{
  "d_model": 192,
  "n_kv_head": 1,
  "head_dim": 32,
  "norm": "rmsnorm",
  "norm_eps": 1e-05,
  "bias": "none",
  "tie_embeddings": false,
  "init": "orth",
  "init_std_qkv": 0.0361,
  "init_std_up": 0.0361,
  "grad_clip": 2.0,
  "batch_tokens": [16384, 32768, 49152],
  "doc_mask": true,
  "train_tokens": 161200000,
  "steps": 5078
}
MLP neurons of a small language model. Each row is named by its layer, matrix (gate and up: input weights; down: output weights) and neuron, and shows model dimensions 32-159. Each number is 500 + 25 x the weight over its row's rms, rounded and kept within 0 to 999. Numbers have three digits each. A neuron's up and down rows have the sign that makes its largest values positive.
Before each neuron's rows, "fires before" lists the tokens most often just after its 100 highest values on Wikipedia text that the model never trained on.

fires before: "y", "ied", "ies", "ation", "ity", "ic"
L13.gate67:498517526481521464499535527464498446492491500469484471503509467496481477490508507484503530488469454504495511493517473533560457510472517541487476509461495539518493511477500520481461513471517485506542517525499482481536553485542535500483495544506490527513533474549517597506501524470490496509513466485500518541490517515515487492518472528518478513500447474506486526520525527454529476518478
L13.up67:466481513521483505510520517491441471500441523458424497488473509462530478449456505527518504471543468442497481465519554495510483478507504509500493487502492532529474474468461556493509528543500500506526478493517550483482543501501474481459492509520501503551492493527526511533522492537512471514471548523495484468508498496500475465463501519525471498505481468510486527482502509493522480481497
L13.down67:490513527506498487480485521518463534479486500498486479482526501488486494512527487518515488503493443542472488535471518504518539540512472525527509500482468462498482491505529521485477511560521473488569478499494499495482463506493487469493469502526477478484475514517499517497459459535524486517491526522495504489490490479504476440506477502534466505529483496513486490522475531440510511502508

fires before: "t", "g", "k", "ts"
L13.gate74:489495554500531527506532509502514511503549501501502494497541512482513501541495493498522506475477490504500533531516475483509502484534464529466513501489512516492472487575494454522494480495530525500475498506494512520510514524503523483488483465457520484523479495521512528531537505500480514470538512538516503491497473486473519538466511437523485501474474466470539460496527467517509426515461
L13.up74:444512504454496542481521505527440513476492505526514525521512486489482469494493476477514496502481466482506455497571521491503500519524461481496497477514512504474507498529513466489500495483465523540512543510505580497528500534469528525536528452452497534521479511508493479510529513502481515486552507489531465513535516488458478544494507505581504482497477498523515480492541489527446473516480
L13.down74:501463496477497506543506489544468489501503502480509507511536542506500504515507490535476494499551546504491472503482508511487484521452472465490518500480497536473465428510461502505494472471489501480503493514512530508484501476505508523520516508521480496491503503527510524512504490487508477511537439506508477499460519463510432503506525534544481519501483509529538476474442523488479480475491

fires before: "k", "c", "In", "ce", "=="
L4.gate480:501499511505491557567514501515474489519481495532521525529480499490502526578452515485523507509525470484511494450513477542542511499498496485496572566513517506489520504512501440503516522498516506480513461500520515478474491509451502510477515491511487492472525483540493482506558528539473508467493462477491520513518492485526505491488515478516444484505483505525505497514508524532476510524495
L4.up480:453483479545487509531488500492517526479510497508501529503493504504500540544491533443524494532488503490503511506504538531530448530490480513529530568499470512466481494486499541525523499478474457452459527489518562506500487512507505507442497506521497482517452450523504501486443492508467554500484473520553494510475503486536501523503549445500485515556500504529482501499508554523522480518477
L4.down480:457499499522463529531512546494541500506512525469497496492496511488514523571495516490529519467534533499502549529483506512501482478503482507514473553500475563503511489493514540504498496485507473474472508518505525503520521517509458540482523530529516502515486455507513474529485505515502483486512491529513491495509508480554540539484512504489469517522514500538490517514473560467463463519517

fires before: " ", " the", " September", " February", " October", " June"
L10.gate18:515498508552543501503527507492570510512468497473551528560517524510491507490484475509507485486488446469483505481486503514503490518465478506493501550498466528478497501514495524451492529518491536551468477531529540510519534523487496477494485474541455492519513457487526525500522550470464511504468489557470541518529504491480506502479533516532492527466470502537489466487528509457471520481517
L10.up18:496499545508479467550458488527485521497539493529504497507517492504509490473565498524486449474488489518521465453474496494538475470489530504528502518530489540490497450538556507528506549518499481483511542499495455455546507528506530492479524518462512516527513513450572490488494485498508480537501516534538517487461485530517523507495522496471510505499504515482517520525508479529480485479528
L10.down18:495477480548516515500487487495506491499507496481518530546497521488529502499495538510485504497534480488468548484467496461487502446502490535467462519471469518482538523478483499466538489533513514501491500507490538468480494521477508499492461535480550460545485455478488503465497524486519495492487482588495537497519493522545513516506530558485503530491513507467531481479521516517514486477526

fires before: "'s", "ce", " be", "al", "c", "k"
L6.gate509:503513513487510512528499481545483479537485507543585525482478460506553493506476532499524513505482507531484446526499490516536484486475427531499527548488525488477520492550522481466558543476495564488505521521484493457485482504492480508461480522519487493521515514498493496469507501550471508524468499473506519468489513505502517516539510484486496530469488518486462483507510472518517497484508
L6.up509:596481499485504485536504523520515515549514493540544478529460502562514506510502506488500492460508525521502477529492459534525497545465449480493470500526487513446522463537484537529512507462486496513498501495474471480516479514513502463513480502519477478474450466513510455510479489497482497493470445501460528515525477514493508527461523490537470565466511473497496503505540526511509492507526
L6.down509:511498488506501498531465529508550506534528476532511528488468447496511486515469504537518505476496550523516477504530462572480479544488451498499496475494479478415490534517497517492485488518491511519528504505477456469527505501469482518514482517517499511563514541503506487499511522494503503480469488560512531487519489481545548507463509510470472510497543464516482499522501499516483525490554

fires before: "ot", "m", "v", "ys", "il"
L7.gate184:505524468458497473487487521498493514485483524537485514494551509547491508504462486469502519468454486471476517471511454486491509501510507530511493495508491496502504493482523500486511569527547508476539483487506505511514480495476539476478495520512479505484501492492472498503493477520484513508494510555501504525513485455516509501518510532517529533528505452484522501476504502561493491480494
L7.up184:509509517545504504512498508503530548523458516483535529475527486458509513529484487503511492512503511509488469468476481463475491487479551509507516494454515498519489501483508526541574481534540506520498451499536504498487508486533483488482539480485481512514496517483488484519509467535527467488487505493494521535502481508493532530524494490521497482499460484463505457524494539462510526549466
L7.down184:486526515486458473494526540526501505488465494491522532471490494531509510504550549509524481475500500486463551460505504457500497503518469496486483505504518496514492470516518530522534539534511449481503439500517514515462478489502545477482543513498509483474470515543470474482497482515542509451511484530486509539515452496494504505505481513508539477539521472467495471472453538476469492511518

fires before: "ed", "es", "ent", "ition", "ing"
L11.gate412:507517509521489475485515483496462492470497469476456527511481529468467514496506494523513525540529518488440477531549488484527475492486512476445499479522545503513538487489487510485549470480476497504547506517474483531522479492495541483496497489549464490494448489529550471492493541495487484476499482500506562493500528489481478540481483514509502526466521536521447506526515532505539509476482
L11.up412:561512480565456501463514530479458512451506497519507547531492482428520500502514508522533486520494512486475507536514523494504478494503495505483494529551490514501491472483526476495495481500486496507475519512479502520580486496477530494507501479542499442533503523471436519533524528483486487493550506532534543532475524531469494512516521498499520511480487507486480511499495514498461488496505
L11.down412:463482527491508480520519453493460475497491453502458494493502474486518496538492486458488514515513518513481501488482464502481550544503500492504466442515554508580543467463461476498486503507491541507514518518514541503528473490524498513460498528508490532489513493473505501511456531474480501525483498535504524483496465522523514468485475514520519484495459519484516518513433470502484483501500

fires before: "c", "a", "al", "ome", " was", "om"
L5.gate459:506563502509490505543528515523519460547516519493481490498481520503530531529456516543484483514450495488510488495459507495518491449524528587521499506492509501518500470487508492518556505457501505527505461476513528482490524538517506500508511506514460488492507465508523497466494509476547488496498489484457521530538469462493545527530509521501478493477522465514507493548499507537496534486518
L5.up459:506516420499498497491520541508521454515473522467525500452499493523482528474521497537517487499460502514500524511490516502454524486543514533519519509517487510500497518486527513550514504439487478554475500470522499458538509516519511513500500537492511507471472483502504526534494506489509503481495544483467526494499475518551533540515498532467484519470478502498500508525526525517525532468531
L5.down459:449482458506489502507499497535494452493476503507548513489492494483478487485493522548500481463458498565485507508464503539479528467485503516502502506480462536523477521520474496446533512476530492538521501484509492476477487453523505561485528561472528489521498467519454521521450502504581496497510525510475508471510516541544495515490508488516472499496525484505531486511534485526548503486523

fires before: "-", "|", " •", " H", "\""
L6.gate438:526525466498483560470515506509471472476531468492440522505533516478490547487490473483513538510502508545483512464533478467459454491519495506550509490527493501507507503495541490465509511530487506448501504500493522509497538507462496466543474480476478508556467498508485495500480461459511504453500507487480471531500521497490452541528513429500516497477481480485488488497462474505468519520493
L6.up438:512508516505475508482492533554506474466524492473526480508537466492484515492483488470506503479495489482468523535511506523561490503496491499506502496504512482538464486510473514481490472491500451483468517481511535527509501515469544554533525494503492498509469536493439524466504541489526537503477520482491502549541510479490431511464481482528505502531533512509435525492506494534491503479524
L6.down438:458501519436570483488480553537521552507464527488491496495489488526513498541489479525496522460512513492533516447518507496497520504473476489512501458492488535488498490512494477508508472487539528502504531538482472481494494497499475536452521477538556493504493509467555475525506505448549481512492512527517509529487537499482550505521478552511510513478523513504515471515504523489510494495518

fires before: "ale", "on", "ore", "o", "re"
L11.gate77:518447483473516506520469511520498466494515473516530477545500488431530517503460524486493540519515522503494515521529512493529518454521519493519498507456502506495516515517496547486536446536472512480531528453520488536487484513497514549517471487482538486507514514487508487473508507474477484527477479507466514541504517561550473516540554475480473554501475462484474468504495490446477500515489
L11.up77:522465476486501504525489492494491463539454491462501509495522501482478516517543507472546486472510495485495499529493492535473486486496491519521509526429544502475492490515499512463521468544529499497489499497503549517483471496498490541547472482507525516519521513493498481517518543508460462501546492503522508498499423483513475467482513556486492473507475493513492520493512549474480498508503
L11.down77:564503500498480480497504513515527514443468511424480472499498489507517507515494437487493503490517533481468497529470487479511497484510451500503510463524490457506501476530499485481550471496534507489497536514547477500511530508545526510495503518516505528478522499525501548474479505488514516470466505511483489425528505493516497525501498557466536497474523465520509529523515521460447489497512

fires before: "id", "il", "ing", "ate", "ely", "our"
L5.gate347:507490515524475457489527446486519515498511546468545474493506474518509476510471492462486501488518508557485465503518502537485511488519461525518500492543530512507516481543484533511497475538497487517495531512485500518539501530502504547497480530514508479487501520507496495461502441530511475498497508515464471440521505534433526513539489532495535446520421491507502500483475468504483501487501
L5.up347:509498540521543426493511512428499442506495483473513524491527507520476507516501488445476516495479494502509503476505475517488506450451481490438490526505504509534503533529515505533456542509510479446500481516505468519520522499496476455450508504482514495453509517558466541460452509520521489506476453519526492490545519492488550530500521504532494527489500504501526505494538451520530489499485
L5.down347:507487508532510489495502519465500498501498512495481492507512513495498511546503502495488491547458507508444479503511462519488472469441465477469531503520527436506498517493496502506507485472485494457449507517492501491486507538462472503502497476527505474517503533514492508558525501542523522497498491510512508525533520482493499471492513487533530446484453451509494527500440451531518508469503

fires before: "man", "i", "c", "s", "form", "ent"
L6.gate266:486489461489526481542496494522512503521465565529487486523515454491507550521485494511548519518518494516501502510491455455504488487491462475471480507494557466520513476511508471501495454542471478511455505483508543503457467489542496507519476552512526526510461523470485485510517489500505500498499513469537519490524506472528513526484504518508540499485510495482499475504469465562480520478540
L6.up266:500471481508474540527505462526472500482459495515485488491507482484520478467493523470541510503486484511484471477478505475512488483532489474485464501470523443525511475474548532456485490558510496485471483457517452533481461518490485500540519497509499489545472505485483486514489463535567461492480500483508508503475476533478509495479507512495513490506490489503516493462516495459458459476490
L6.down266:481442509480483505509511540538468498543471506470534489510535462447499520517489490481516515501468526538488510494463504541521555523543514511485501522524507537479490516520476542491513499509513498477560564479489477496460478480493510500551460503537491514503469541477488499504479532491529518480509507496518528499490503508477525473509516481467527547450520459437500497520500516512482527511497

fires before: "ale", "on", "art", "oard", "ey", "oun"
L13.gate102:520527543522476504503505483512509510513494456509465491529550504491539493478519503506542544518482473480517535552466514454486542472532470465469484517458509466448514486498507511494550465483526471541464496532521483519509502506488514513499455476494542530525536495467511470463537531522489520511546478499474465501513489498526509496469482507513487492506542496522513488511490501497506497520498
L13.up102:522447509450466518497488470516512492498464460536547556495504495516497527511530529479573454475532482514538492550523490499513508532480515524484499500528532484515484492483483521496565511545453497499500486465494486519515507504510464511514523521503512502506507480490508487521511452502488498472504476530488532481480510455517501497507511514506455498522490535519473485520522468455512501496507
L13.down102:540494497497451474516459504494485529479479489573529506542499554529474497536498481497526476522476471508513476498462498516484503509517532499561527509524505472504474522494527498480516472551497479529500503490471453512464510481438466516526516475482488492478473495482462508469490522499490500512478466536487472544520527493515494521509477532518495487480477511499524441516515538477516484500480

fires before: ".", "ed", "her", "s", "hed", "es"
L9.gate484:526489495516460504493503523530465538493519478476490477496528572482473537483451519525504513525520470522474524528503481513517524497492579474503511479497507497498485507494494514497506482513501483490509484483453494520518461494507493487469478476502497481487487485492500513518514510481478521511528473500492510484441486491491447457532460521508491518505480532533507546521502502547512489551497
L9.up484:522497498528474545472550516495535466505482505521475498502510449485495455446503486492496489563470534525473507512457462482547511486499536485530479490500509517508553529535509492477536515520485526481460502492499490470480497482510496515525494494464532547519543491469471485535487495500492476495469494514518520498528467513458450525485505508465491516495528481512477493501482474516468513532531
L9.down484:465492506474474492510486456481506509530479496447532549544494508473539523499507527506495554522510492484486489513493507542496468492479499472545507558487503487489535528451527512524503485490457477512503496496490511514517507483445513500492500514527469505493485483521525495515486503451495491490494547478490493516541544510463473503518494534548503488492550495500530544472526532450482470542481

fires before: "ub", "ass", "in", "a"
L10.gate484:513479518512500480522508501494481523497506483472462478471482480512481542502510497502487492505537475498519477486503521459486492508504504519526468487520509500469467503529523493499469530495480505479444504583513517476553470473554510480531446478497512538471481493488510492474530473478508547504485507533504494496490495486501505514531497506561526447474563489493475503509491488469510551479520
L10.up484:485522521513518508520471520532483526512494539483546487486476451551511530499487502489525504495512528547474495514513496486501469501506492515488476465495514549469482457546490510509493514488498455484525498517510497490493460506510520443533495475475503518496538484458515515490509476496546557494526513475538497494472488495512495480503521484469560520459527479479505530458498537555475512477498
L10.down484:477516508500465493507509491498444531505537516473499488517491508490493530494476483537472522506485504511563532494511510486497493535465513495506476498483491505536473455511499503480456497472511500460488516526478503519484529502485453486554558490495480477520526480478509517483487501514512491485511508471530538485522459497505518538502515482516512439484483483511419528456524491542533499525515

fires before: "|\n", "ther", "|---", "te", "-", "om"
L7.gate193:475465447503447476480468461506488504480510536561525489500488495498521528462473512514528539470517490497489516480524502513500511503523461479485498468492523478531472509489457473502522527431458531508484525532558502494488500544512521522481515490538492517493525514510473479514475537487530485509481525496512496516510515484461549513477480504536475487493494512450473535535495474507470547482494
L7.up193:474508471524489484507498460496491473510534499564523490552537538510503483502460497513488485506537466484527511508535502482506525509563503517484524485496472493548478514469525486491506494495546489492503490508497500500506521534525560494469512528503496500484535501552469466522474535465480519524511504528473500503488542481515447492520502501530488513531507480504490586529501494514493530548525
L7.down193:530474515492492548490492514474483530526465484512475489478530486483523494441488490468520501481464466521544523488483487526462465518502461472506532516520510473535481499521474495500491475525488522512504485466501482470532515495520528522533495529513512513461523536519522466477480481493440474518501520495480482536510519449480579522512468510464462509468484468505505538528483518547475510470532

fires before: "il", "ot", "o", "ill", "ail", "en"
L12.gate474:520494543504486481539489501480498539514503527500482504475527480528473505527480528484522488476498491493478496495516503488525531497500500513498473515499525508453505501501559478486507491508511485515460486519513491494526528502476495494462476474518499494524468535505507529513533545522439550509507457522501528544504509532480491518467483495549548494526534484521529484523510465540486515463495
L12.up474:532516495525489484470499501537516509495512507522497532525509525487496472531491520520494483540475503502477509500516489498522480459516502492494551437551513527471468525497509519484507492488540469483536497511507456526502497487464501488509481509484535427544514494499499470513515455480527531528506535505513508492500475498472505538463490507489516467495512562535500492523485485487532499511476
L12.down474:485494481503511528524507507532510477526503480495515477484503476483533501529492529489511497496477490497514520512443533499480503510515481526545501470532503471489500470526548506522471522489507453514475523482524517490506521484518490524496491508498512467491510525481501473502466494533502565515498488450498528520480511503504540491514481476473495539435462515468531459505495500520517491462478

fires before: "|", "|\n", "|---|---|---|---", "|---|---", "|---"
L5.gate314:489519484474496501503503478464527511527493508538474510491567499473486513512550549482501552539480517480463548518499486511520446506551504429515469491549494526484505538490450497500466515467522487509540442545489506481468483516534494514484502480469513507522499526509496497498520528482529507490489493518474520503495530539501507500509544471538489502543475503540522489502523517522499472511478
L5.up314:516506553505476488474487489496525512541542475498506547489479510516530511487506544497519494494480501526513476530478526488532478499551467493487528480525498527556496515466476492471473537512504494520529505489507492484534511482484491499526507448483541498482552492518514501454502543518460508524506462510488528530491565526500525469513489498473469509468482497533528529499512444506492499501504
L5.down314:528495532512512469483486501488484516495486488495496512467509495509515489505535494521490500541440497483549525525550524485515527480523486466480539481505498497531490488485524493513505474504534506495518515467508503503520454486505506480546526470468530499454539503452501515522490494507501520506521480587490504561462552529461506488514495493502494502467510491526509535478500517510493456469520

fires before: " ", ",", ".", " |", "\n", "a"
L13.gate291:484512505502510512499498532531468467506470501457492474515556490557531499510485499490465503520441508517486504522479506519479457454511523472514470510512482499541557506526488487482512478486511541505452517487482478523501503511527485550495503515463504519520496476518495540536526501557549483517538522497489555504529486539521514521509502517499486509501531507521497491535488512501518496527485
L13.up291:478458503494531521509498509527506497477467501499495487492455518543515497506506482478509493503529498549476541531545506525499494503498529467536490490475485475518515468486495522535469509550529505501484538511513498536472478514469498462492506533484483512520513486456519531500530446519480467534499494450504517563459481544527490513501519506525524474502527487544505455489487508481553513517516
L13.down291:527486463480458547471479475520555475492457501527521499495532487508482495492530522510454522539496555464531472497512513540468486474504562489477534522517513522509486521507503496505506477536532453513500516510526501482484486487497537481478485511513483442485524525507474493525491480423501499491490537489512473495490529532518490471503518503503466489473473502499501485486480464458488518480493

fires before: ",", " |", ")\n", ".\n\n", "an", "a"
L9.gate59:449505515527511551502500475496527517488493512514463490458500457504487497474504513501510498469497564491467543551543498510491458463498491494537485476458482454492489509469482486502504510539453496518545554482481551506517476495488456550490520559496504524510504476494503526517520546494485484534508507497476510515501500471485532520459489466479467501528506541483463506489478524562515507542489
L9.up59:511495488497506462468484536478500491511496532561472499520469524483538483550493499527484493519474500545514499505481468489464502473504560477497500497503488536471502484501500483495510459500494572526514511485518512507501449517525486453510525539492515518543450546500529537464499519499493522500498507525511493467519497558457472503475476487535516523484529531498499472476457467490499545484487
L9.down59:503498496485518485479511501502510522526475543477510499484509512518487476499494482552561524517490539500634501507499464492520449525514526503435540519481485472512509515516550498472492470485474521460483463475516513483475442481542528466520496485486491491518482539450487515506463538491486494482514495490463511488514483469518519528534459489514507492473495499457485492498502526487468498487511

fires before: "|", "-"
L6.gate262:494493499505475468514525495507476506481516484545486495466513506494503469498529464462561507501494488530510472529440519482493502507465490530530553513538447510518491533445524531485498473474493479467498537520530510480518472481522456506493525466519491528446495511482489519526502473421535547509462481513549504467506532471501503483537522449492494469493513498521500524525477539512507455528483
L6.up262:522497532528499434503510467483515488476470539518507523521573514488499503485497475451526539494451474500493519493482489492501451483437500494544562513540467488525477532471545476474548466510510509503510528524527482499520484481497444478469524465494478510466495493522488475507496527464536536494505478496551505481512508510482494480505492496489466457509498496481485484496516520484475500517475
L6.down262:518468505489487481519500507461549494525517512514462552491563515500512492478516542453517515496502496512565463481570507471492453454483467516535444533485539481536470493500488515497490492469500530464539513496464504509497478489463493506497546473486502500491537520467529502475488495487532464483523478478504485534531516500493480517499483483510485495476496542512466494527483544508511474481521

fires before: "all", "ilt", "el", "le", " /", "les"
L6.gate460:498442446514529519493522463531485480499513523517479498488486485508515470532486489550461532522512505518545496515502474465475551501446538454499505555490480533533470542494491477494513512497514445480523517501511509469544487482491512528531477537512484512507506478496484477514456482531487506521488492514479522518529509507533472485460524480479488480492454478483500482527526490476478519452516
L6.up460:518483473519491525506520485492500495523528505496444511463521518498486508499519470473505485486491476453468521509512485524488503474485500524459453507535493554505512523509510506493541481530492494486457517488493497508535504567513512495439490495502535508544503513482434513500512491520473508506511510529501511564478478467502515493483490487498516508518513491436504484515493505534456503548472
L6.down460:461508499547493527490527482518517526540534513496518481503510460519535493510480544492468488510570494551478476479482518483483488471450505558480487475501497558539475545509487466514458527504437494501504504522565567501492468470519498467491512485472466469506498500500517448504502496512499495501495491537482504479515504486497448513494470509499476519509490543468492473511515549495505480498529

fires before: "-", "g"
L12.gate424:478492512493480515519468466470472497488498515481474524503520488556472467497486495536488527486507498484455504482501470464466541488530490522464502486511468540476484548488496488503512469497505539522474546493502514472485428460495464494500483491447487501519501451501521476489486502492506521507496477523509515498521487505483520500427494491531486478500511487481523506514505501542494543537459
L12.up424:510500493499541571481445480508486516489521539470527516521518487549456481485541501542492492503553476487519458479541516495475536498516474484501527529485544470508512509457505524500471472473540500496515509500508494494464497520500470483493488486500491518492469539532507519486519492487482444534482528487542525463510511533488523549501508504515491475541500488475501487497534507518501457487491
L12.down424:533484510494491509466524454481556475430500483500451482521468508540479466541471517524483486453489493539472452491498529537480519504494470481526497482489542472541536506521512512465470487490507520536518513506527482517479532499506490548502495500499526468493507483508458473488476458528488520524519486483508509498496514533505469512462477524513495512530516494530481486531484461521485477462475

fires before: "o", "z", "os", "a", "ó"
L13.gate435:499520448487498527478473461492529490475497501502484516489493461554464474481472474489519572457503486506528494507474485481501466494491480511555523483539510483453475554538522521540524471511494484543479470510491521498517479519530482526541501490480513497533507500479493488472524500486462500479493548495506496490452525482524539557520495500422484489521513474486480480525497524509549502536498
L13.up435:540476510523509516499502504476524502499561542503455483485492560519453516494483478515522502513532494479455504481498506475483522526509457475544518503509484472497491489513512478476532499472489469524502511547517482553545523482506501480505508563570525509515517489504509530453501549505525533487528525483496509518533526496466476525500529514538502476501508509504492474474496493520474489513532
L13.down435:498473419520429483524484459501497507458487496489486510508539483511588478456483535448511479492480499501472503508500504492522495488494516485500502510477488461495521516504538498522503505495499509464529489541489529502509509489460498529508487432496486502498490488466518483517527506471524487456500489506504489510501494487512537506505483464500513485529524493510513492511485517501495506533502

fires before: " |", "|", "F"
L13.gate389:488479504466534433482461489519484505504466499549487461502466485538512535488500535528516521520486493538481514500505507476456472483514477519527496535540451518452447486471492502533491504511513491504540536502516509492521502519477503527508477467458519502525545520504504466526487475516498519484498494535484504496514520520506508482548537469518511499507495486557520551436521506496515509492524
L13.up389:455508520486482477499516502506483529486488551486512479480520493512537512475539494491527476505475505451506511539476509519510501442504534496469490513520503481574516450486483516507535472517486499506471460540467491481517477504500472496506510469461485488522525549479492483464508497513546476430537501473521468486497550505497510496473499475469519520517505520499474496517531530513497476469487
L13.down389:500527502503511499458506464448475523517444502523525480532498447469502493511510438507542547527578523503541477508488487465488535499489550498513528533537488498494499506530529486488519483476499540521460491488497525523490475513457518496531491481511558483497506490538462508473539462509494492514518474508477478506532508511499530468497464511459455510505505483467511503499504498492500524493483

fires before: "al", "c", "n", ":", "e"
L6.gate76:515478522513537546504519468499501527500485458512472522508474524537538487496515490483539474507483528530461464517494500438491482478542503511520449521496502484544513493495518499460528498486505481541517462494506540491465516525532515476531508531505490497500502498528539491464484488513493529511463502506461488467517489501503515531467528461502490529464515463530526444482457492456515494530476
L6.up76:496547458522540497549516458520527466526464508534482520515471524496498515547507480507531512452512549522497490494509502495513493505491528538533490525499475510507505516439465508493474516516510491528478463533467520496467511467500513463461510532491455518447518526478528508466506460535511534520493554531448515521509472499514577500496537496500522441482524455458539485492484508475534541511508
L6.down76:513482519523535465503509473509507451494517463464506540527484492495474474500533538510477499496518486500519501491435491525517461509466510533482508511523484457488472501506509493490464484499484507551526505530480540481454487505473486527486514537474507516525477468464466490509499490490532529492501549487498543528515520566507507539445492476520473464499507459574493480517531521536493488495507

fires before: "ub", "a", "osed", "ust", "in", "ass"
L4.gate447:485531497557506529494515495490488492471482525469487499486483508511459485533504485492484491520533505523519497503453504504505469534447495510552437484494497527493473449538491525459443564484517459487477508492507472467485473471521517489506555479481495520519518515481494526505517514493485561495491536451492515524474479506498517453496509498486549460497508475517464516470449520466523527451473
L4.up447:472503508541509508531459474501482483510492508527438544482484484490507531509510490511541510492527497544522468475501511458468466507501567487513483496508505535529467532531509478434502478493522478474488508507500500481495458496485487481508527457476513520475522504495476518504495431505536555542505500466527473482497499477491489431518506524447521520494511504502486519464469505463454524468500
L4.down447:501529516553503501507502519526502510493485499474474485490481475545507511498540495532517469536520529456522506506509531483504523507499512482528521519491477536476462453519516533465498518505516488489481512542529490503515514476506525502555521511474479503486519498454504506464473452488500545508498485486495520491540490481510491473545511513461567460463562464509457500450470531516475520497492

fires before: "otes", "id", "ies", "ic", "ing", "ital"
L13.gate371:543507493496517500526478503516465493512496464516456499501490541492488495471504521506503495474519458486495520496461494525476505481473459520539504526523474466493490475494485516480506535482469493471527488497529497487532494563535528505511478482468502496494499542510535467479468444471532483531483513517545465542498505485513515487491521524524518532479504496520532542524474514478517514535493
L13.up371:534514501517503521519487497519485489495490521498479487511501493495454514491516483484571502533507467517505531513488520476503564515527524487559503505526488507520489484483495506493496518505480482434537488476509569484553539511490499459547447547506496540497526508499500475520477480551475523513512540531531429504486494477507490468466480537510506519529504491508481523494513468482508492492504
L13.down371:506490494524518452466505500487486513551489499492523506495503484489505497528471494491480478467513466538429504505463492487487507493499498518518492484498490502509503512515482467501494500493525513536508498454538490480549553503515473507519487482452522460472475529496504497516519485553516465533502530527497527509445498504498494524517481485501470511477499514492499515531531469459476532511491

fires before: "ical", "ate", "ing", "id", "ely"
L5.gate508:527528464511472506524483536507550547495498548502474517516506484470543514512489468502484484505489504510513505505513482498515526500507458534505501496498497446490517493530490488467526488556474531472496508533485551516504467491538520525518519473488503474482423489526452482528494484503510497497533503482532509503505486464457518569499514522505494452506495443505477517502513506558481529488533
L5.up508:499583497486513490507515543494488496502497528463518530545476483490473532515502491503495483513468508485508522495519501542505509515485527471490509507451451521478468499526458511511513435491485499434489493506475509474498534528480464484482496486522507485487483489510457524505522488504460505518513498529523500497545517496478508501471504501515504514527498470531494528527443545556489529475501
L5.down508:498517503518484510492490512465508514503525535459514502538489459527494488548516488506504450512454475479492511513508482518479515520519494480511492516464533540451473483507463515481529454454501529467472528517513540520495540484479498511506523525519468473473475494488502520509524462521534512485495487470524501481486560551496506531490543503521493460509490486532511525503470531512498529465489

fires before: " a", " the", " well", " part", " an"
L6.gate164:512484528495522497551479509492490489473539508524457488456506532524530550506518502447441448511523504532492502487483486475487513507504557478518501507500513567520554540551479524496478510460510485488427465464505503499488521512499501497473482506540531489485487520498484516476465523527481491478472501536497490490490522509489517546496509531479492534533500524483503512459505489520520498498453
L6.up164:505460524484506482523493501473501455525497501482504489493471477491518551508499521498442500489486500503455519457457539523505540460517500473513450471503513542520513551551503513487500533479554486503459512507512485507527489468506544483440466515489534463517498511516480556513504485527508473473489491506494493459476527478502485501500518557472448522464492524510461467495498552497523522517483
L6.down164:499479486495468490499493529480495521477494541499488504530513508478492499471474468499524530487451515499568523515513446503500458554468438519484543521456478486490503486479519511497519520516472466499524491462572487515486547500515450478527533525499520526493485546506531516482544514482527478535502485517469509506486504514492502481480485455525499488519473522502510512517480468549455456496523

fires before: "a", "k", "c", "ce", "\n\n", "ome"
L4.gate324:519533520489505503539503530523505504510499509470540512480506525526521543467462505511531579517481531476479500457523476495486498473510474508536491497482531546510493488524516492490521457523533465466504469482506536484522524516522528531522457461511501518524521498456528456516506525527507478490505498496516503458500494493509518501496506505505500519495505461492474423487516498516466507468499
L4.up324:519526516500502549540515515514488512516447508514506538542499488485520575515467486494477485517475526499501515505534512445500461462478467490515551509483507490506520497528542482496513535488479478501511473503510454500503489498504476522506523535536495479517495510469518445532512492525512471512482538513453428531501497516517502450505486511528472516490492497408486508508489530529493491516525
L4.down324:503510526479493507537471502545527487483524563504460504510484463488478516527473497439534524456520515487525513450525536441443460501482508505525495493457510514493514481551515462492488533486499506508492493475506457497458486528525498493519463476546480463508444470491480486513505542510467487541486507508510506523510524524507527491502502472487463506527494520489478491530511524538487500500534

fires before: " a", " well", "c", " the", "p", " an"
L7.gate8:469487531540484547497484520489525514498531513520479490508498515519546492494477529536456471503479497520464533534505502487531469497515471472536525504510546490513540504480553528540534518507487502525527492485520522510469497487509505528488507520490477502530516488476546511521506461527541489498466521517473507499450497461455476526547491449523532528537497524472492501473505481511493484531471
L7.up8:499508487481500484511526522503495498524547510494466527513476499444488537505532480501484461463459481490510491499490485487523465554519465460501510500501560499470524518471546504524514494490517509480452502453500515477501475509531504477506478473562515477488483498519499507481469505515511448446539537467478511506477501537498512461490476444511473494444535550514518517497528507511526515501506
L7.down8:525447520549494500512475532502438508477501523526486527475501490466505512491469501515524493549492520506528549549512496518486489535485483518496568503507455581493522470484496470481516469502506442475475507492457472509552478500487503515521488523469491487470510489499462480498502481559553468500501496499532515506518489499511505471507509480490489538517498465504495506467503491508465474472521